From a checkpoint of a small transformer trained on Wikipedia: 1762M tokens.
MLP neurons of a small language model. Each row is named by its layer, matrix (down: output weights) and neuron, and shows model dimensions 512-767. Each number is 128 + 32 x the weight over its row's rms, rounded and kept within 0 to 255. Numbers have three digits each.
After each neuron's rows, "fires before" lists the tokens most often just after its 100 highest values on Wikipedia text that the model never trained on.

L4.down2815:130105140117087111080144175082103122096081161097108119126136142145122155164111132070084108070174132169154176153119138113136175149106149158135142113144102124104126189096118098066148119131151184117118125129104126126178094107195108099162064159113076197135101147116163109125134092182116111125149120140121154163111158100134063072101154144196184112153076125141141142087112154173087137093122131096152133141138158124124133193170142144087122190123121105071076149139091103118126096142103218138135184152115136134124129130151138107127122154179165135138000161049128129141151129118134171124117026180152064158135173134149139108168131069146094123151131183123134168142176086126168081125102177120099151139085137132159111151126111066159134085161132152195106171077104191157187138126185155
fires before: "\n", "s", " of", "."

L4.down905:135138122142155163122126108122131157124127113103128149113120144143113099109120128130141145119108096153124126145120125133123135124136133128097143141148138152099120157093144094145148138131112161131131137150128107140118138120115134104117137128129105133149123130110128132105114118109128132124126120152119131119105134124120114104125117134115135139131119146125140120170131124153118137118127140123131131132144119114120130164133139127142135127114128130121126113111138099109172112127140109113124130129142130138136142127129149129134123133137124121140000091117123121119131133117138116135122105130142122115118136136123116098110115123142109134112135131091132135130116106123158146133136125145143148134113134129128125101118139125142102113121125118097116147129096138109146121137139160
fires before: "\n"

L4.down1274:144134092071085152065119114097128121129160191088122140152201093163084150126157104084172123194096099045144163100143149112111116146093130154096073162184132128108078131078145171097097081127123163086116119100114166136176146114109121099167132151121081117130166099110167178059147157199137162174169097143095206133141109153095149120198139135091155136171121076132117143174126094121184191135133130188138169154105146180106091143137090061101117155081143150154129132078157148099110125126148111137074145183132121099136147106083141139086177119077094066077016114210134121181144096165100101178154135066121129163073209177140099172084070066121110148170085135131117155099156145140142117154097151101100095119126159097151139112145090151098116103158103153159108140170055194082096126199106153
fires before: "s", " |", " in"

L4.down1177:193102106118122125119077152064113141132092131128161109107149097140095098144116108101133115157117076116204184135124125094176183112122159108201108075064175119129167096098114117142168143139128140128164101124095110101116164155103101099127120116119148107180158084119112105183154153127173171143103070172152085116100134121173125120167113098112114177137184165134093106109133166138104121151092038120098145146056123156131140122136077136120152155088078125066154110145166100100183111123111081118147132107127158110160151085190094170148133084161097139160023109140125210131122135078159099180095064137151113097147132139140105075074115127131191125135123149103135101118112130119094181114124095131154096110153208052166186084101194080123131118148101112112150150140108158116153143163153140
fires before: " |", "\n", "=="

L4.down1198:126166130090107125134137172120168145164147059120178093166104118150175126170102137142129131112155092158164198099126119087138087131127121152152089116070096125098148091122076103075144140158157135120062117146136167132119114216106145121180156134160119096085190116079089150160171123137113149131166120166137165111151140135165116112121164118149137141118068111123142107087106113101139037089142109133108120086164145154172142124128128108211110116057154109029168159148132108074101197150122143142138148153139124180098134095132102126139131123173197159137000105141112107101121116141161114163103165155106161129157087130121138113124106132092162086124099166164125116088172150124145103114112115105087151105166144116108142161105065147128116104157161056137101198152158112205068106135082097
fires before: "\n", "-", "The", "In", "On"

L4.down74:134122137136136135135130125140124136118119127124132151113141130124108100127130111121125138118116132134121122159111118123120115114145130105129119116137127134136117128123123127141119132133129132156142137127130107144112134122126120116117123114116119142126115148132131136120098135109120138111128109114149134115105132138117121124132127126126140135127140137127134123130124139135116144165133159130136141154130119139139120131130144144116120128104136133125130132133133116118125126157130125115145147144129136119133117116132126156122111155128114145122000127157117123112100118125131119100119147134128132114127135145119117101128119118119108125113139113114131153105133109112144142128111137143129122121089151101131135114122120129141115127129126152099133130146130121142165115131142142
fires before: "\n"

L4.down2094:121176101112182126086158087180136136175084157114126120139118088182121141144117079122156143161133113119116131113137187111152139151169103086142172156136140090113148147097105130133133093137150175110109148143182160097099147083139167058123156124123139115175140160157131060141091137080120136142159139160105151137134154196103150170102177162170083175104097094120173127121172146082106144111144066058144168135111107126143112122136110086072126152148134104114092146170110139129076137122118163111159089116119091130155105171118095189134158088111112110095143181091094172150103104094155104106086054177113108139180152131125182064129110113130083140148107089158186170061155134137106137175112077147128182168122131077174097110170149087140112135109149113153138138100135172160150159039147081
fires before: " as", " in", " to", " for", " by"

L4.down762:135189100163106149131105141130095066167125115124099123117109114160137205148140167136165107136131135149112123068116135173111085095123118093132102145156089123148150105135157070127102159158161094102156127116166184132163167145150183143133167188143100130149141058110108197159130098145134139151168123101190169120154137113115133150120179144129103114019094102107158100167079133137128122111206160055153073105109156132110095091117101124120129193143114114103122126159128096108094067199200180099114165100144106090141106141095156108113103143138121121142113128076151090163179108176163140121147079141135105136104109144142055087041178116056144100109139163148097166166105142137149117144162188125086135111173114106125183170122064152108087110122125150169102117076129140151094145149106131
fires before: ".", "s", " |", "ire", "t"

L4.down1027:156116130106065108183091119110139134135119164153107139084124068154148118186123121109132102201129126140115176144116108115166157119094084145197148083161142141156129134164130139162154160128142076098131104079077064083134180186137126080129133164141136150113131132146086153119146177101094123139080132123187151088174094148169151079134081194155103095113116147102127105167096229123073092161134158114094096122081090154080144095179072151161128189123048111109140094095087113145203151154071169151101181128161169115166105126204129146124115130095115095103096149156150142120080126097097103133138125146086100141145124110171064150116137148134182139099089095161139113072099110040133148084132137051093151135178132095120115196085178081092137150155095085095208158120170125104142140167152164
fires before: " |", "\n"

L4.down1817:098089153107157155072145158183115122220098118144136156107105128096142144099110180113078092171128133140125144142103073099118129186095130135143065136125159119146129141088125114128179041099101145133121126125097153206094123168089106136127073082122129116150139165075142107193150163135129181159148150107078105133143115119046105122112180058114121059158050132118130177173130144111159162123111121180148070106087159098134162142120085147102077139122157141139103084118107155158108183131192136150137093145139132181075143139204150171152128153126118092102162133123112114144086125107152163170103129208104148095106158142132101160158143162068119163072121124146114120122122098140118103099160204140177147117147154082135099161077099163190185040128157102085100038117120192119120149108095146
fires before: " of", "-"

L4.down1837:165145160117102138104105170132103075127103077184140112147091086182117127203076108129161206148069110136181153160128127111107128097122115152078120152172173125155163162145136135039097119110138069130143183085174157115104129174100123169132096182143144156089195114086099170132124114131118144178118151116128130147121136115166164107131148078092149092158120085137132163081178174099107130083137124168040135115161157124105129159169137116147084109172128135099108117107139170074136126101132128131112135072149108039076143138127095189187142140160154044111026130141126177091076114119121134131155151130130125146150055131140156145135160119106159110117187123204121104155123088086158104164094154088114137129092083107107129137136051179084147122127146061173142144088147121137095181124127133
fires before: "\n", "-", "===", " |", "In"

L4.down218:116196127184112082093136146115117139099147124168122114196136131057128120132162153146141131089116115108152136141159089107137169154128133169173152148143120150120104136101163133119095109110077065093140097156121127057116110118153105136142183151172164120114099138139165129158137100177225143127136144127047140155200083127108145178162087115116144119143121161119097094157135086102075132082129129094123072134150110128133127172137138109183149179104174122140156148104161118137160140072151127166157095123146153101093092107139165091106136134120184166142000201163110054151195095145136108135158146102120166098171085144117140118098048111130134163097168145108101120082101088114128094088161122143131142059093138119212163113138165090129136110135103135127110141158085181170119127147086165
fires before: "\n", " the"

L4.down2112:127092098136211115113140119143093161152029145053124107159120126117097136041132152150141142140115122058146092143110121104143141176136114091152159137142114123120168126094130101115168123165133147107107130100157137176080170100180188057197167212151085118158127142131163073139164142142104141219113151112166168176123116098140156164099182137178138185176135132162162212150135135082105141104101077084088144085110133140113077148168130071084137087137132137113157077128082116109134094080100122125138137095147129094145135067164092145132161155150125094080164105113135119148151133056095119152104053101147171155123149127156156130110128126189105099136098159125145151163130131112104107160141130107070126154156096063141171124168099112122117140184173069095142146090113160135084213073110114
fires before: " by", " to", " in", " on", " for"

L4.down786:128125132129137139143113115134136124122100123126122147107133130127113105131129111137121135110121140119125127161125129133115118126139124105130143138131127124125128148122129123132134117126124143150128128130140112134130129135128116122127139127123114130140115137136128124128098115119129125111126126127138137121116124126108123112136119117131127122133139134121135127129126139138123144141119151142136117148134127131139133141127118143113139125121139144127120139134131124124123128162126118119133134135125127137142132106127133135117132139122124135134000131138122130129131127121130124101124144130129125120121140138110111116135129128128127129118126131104126156115132122109137131112103128152135115129103141113135119116136145126134126131127120153108138118141117128121148112126144130
fires before: "\n"

L4.down594:146122115176079115129149097137130167119105100151123165096127135118107113133120159140090111108123150159123124136108133130156110144137162130132128120155112156143126121120155117135131140138133147133114124111117132147104157076131126103126099120106113151120090140115151150137098179079102147104136100133150137145141087125130121113158096120121150123109144123098110104128098115092126120151132156130147101154142110169104103168142120100118156107151123135147121104111113118128120168163143149136175156149157151132163115130167106149130112168130120140104000121134139097140148123098102136135086151139122138092110167140136098099123108126134115130146135111113100186118144104101144152140113127107159115131106123132132122109112132136140151124113123159111127130182140140126132131144146115
fires before: "\n", " the"

L4.down3038:120193146120187166106124132143109149098120190118098153115133128152101162097144165081073079128100113131159104131201145092077132134094130135168137187106147147124094117111162125166112110173106120164070183205159113106158091132097165073128141138130097112172069174096120153089168169130144083155058087170092119130169097085103106155132130174123180091151176128160147119107146153126132177122124133157179164035160102142146124127068093141075158120092136107144137110136124190086078148143140087102073099130122047143179116129098114114143112118138124102139158116140130128123115102167124102231177114098128144097137174108130107109160112175067153142163107135083089161143128107113082125112163145177131111124147090120144105153152122115104110091188120120130103136130150150189127171188160112
fires before: "-", "\n", "|"

L4.down2216:138154157136122118126116134150123110103110138152143109143163139116105134129132103139146146132130137150149140165105109124112125146117151113124126116159116114136133141122097105161108130116119118153140110124128129117140142125124110146124174127124145167121144138134114133132120094130136129111143135156130129133130137144145109096124134140128107112122133136168128142140134145149111113108127152137144138142121096164132167139107161105153114152104145126135109138098105136048143117176131121105162116110152098111125159128140140137125141181115118111151000145174118114120151139142117114133120156102123116131111118125131090122157134133111136141115139165140134158107126140132137113139099140123140122106090127114119137113138130112132142127118096107159126115135111122160125133128128105
fires before: "\n"

L4.down2198:082121118131107146163106186194165127179080152104105148192045106167135139161152133111086129138167135102099106126138105123156136137122107189076104111074112128140137076105113184099125137087093133156174094124110138123147152142105110099095116137156119081188126149101126147171121153128140140142126132133145154102108110142094123040141115122161054146092103114162143091155082100115060123172165076125148166140165150134096170119100186180123130179142173161075141145140047085184168115142140156084130141050143147106130142105106110147126123110095143146136089128125114120187143149123083120154103146121086090074160079065109135069161138164140112132140170116118129121097160112102164139159145137135168132131138171126156169157193121117108145113134150090096126152089165110165136110150107165
fires before: " of", " by", " in", " from", "ed", " to"

L4.down2651:127114113140125141144141119141110138127117137140126152112122142130096110107124126125127133132123133127118120139125127127137120115144140105124126134122122139131130139123138119140138121138132129152128133129129109132113123111120135114119106127130107125143103151131121131144092116120118134116127125128126146132124117134117120112130122132152139141122156129126127121125135137131127146140142162128126142157125122148105134148114111148121133112116128135143105132136113129113131126167130121115141123140117133131135135109120128149118136135125109123122000118134126120111119127115119141106102151137142123121124137148113115117136133126124107129126116124114112144102128112103150142128095126135137108142102152124127103109137140124136117121141119139112133125147132117117157112139125128
fires before: "\n"

L4.down1843:154102133084127111142144104161160090141087136128188111147110115183149174158136123097146114142124138151138097085170166054192142150078119140118122144147123116130128171107151084175191194142140084058117072117132098123071152141127135104185084154081157076112111086040109137134186139099091120170121108163133155166090125097118088125123119167124086099130100108149111105084131120133169088073114148187130145082080139199144152163082090086124105175135048098157090149154129141161122161065166147127129105160149081093114170111155139175089166146122121121161086138181080169124151131104144178149140112124141086118146165136159095129102139188179148080161150139136124107065113111123154202096109107167146126104131137152080102139137101090133100111077131096115222172181127101112144098143112130
fires before: " |"

L4.down1591:165060182097153130098128142078148130136125108119129165100168150131104109129172149118179146071143082096140120128094170097137159094157093172145108153111127105164103148130121116138132097122122076122140182133128091107115123094121137053123115077160175131139156143109132159149143118136128134139172137170067151089161108125120117107216075129071187100138136160138066120131099117137126119135108114161115139117085151112149145131153168097133156168113097111115102126137101113133121177075188154135129077186041096086076155133119116142074110103121162142125115175175123108093101082133191133104150152145130159109136145104156168104099097140136121173099140117162129184140135132122191130093148112156130064146122094115138174087164064164121080064103125119161137114165103243158105103146160141
fires before: " |", ",", " the"

L4.down992:116165132184115154126100084139124135085123143162143133107100141141123094156124141119160155179088068140164161190123160097115113145189095085084121122191157164127125169112160100087167093119110113126098099124147124085157128090129106113151151114107136196131190103140109155152146106114125147140152118171097158091121128114157151134132121171124147139117085125100120130135138156144113129106111112105125176151163075127104144168126125155146119082157155148076163090095102159057153074093159060086112136104131177113096164124085133149168160170156194142118000088144063105108129135058137125109086120118136068155139105132148122110162128149110137166128153173063130123161143180123150072185083162134093144118108061174120108164190106108123155119139129111100169077110147106100120134074135098
fires before: "\n", " ", " |"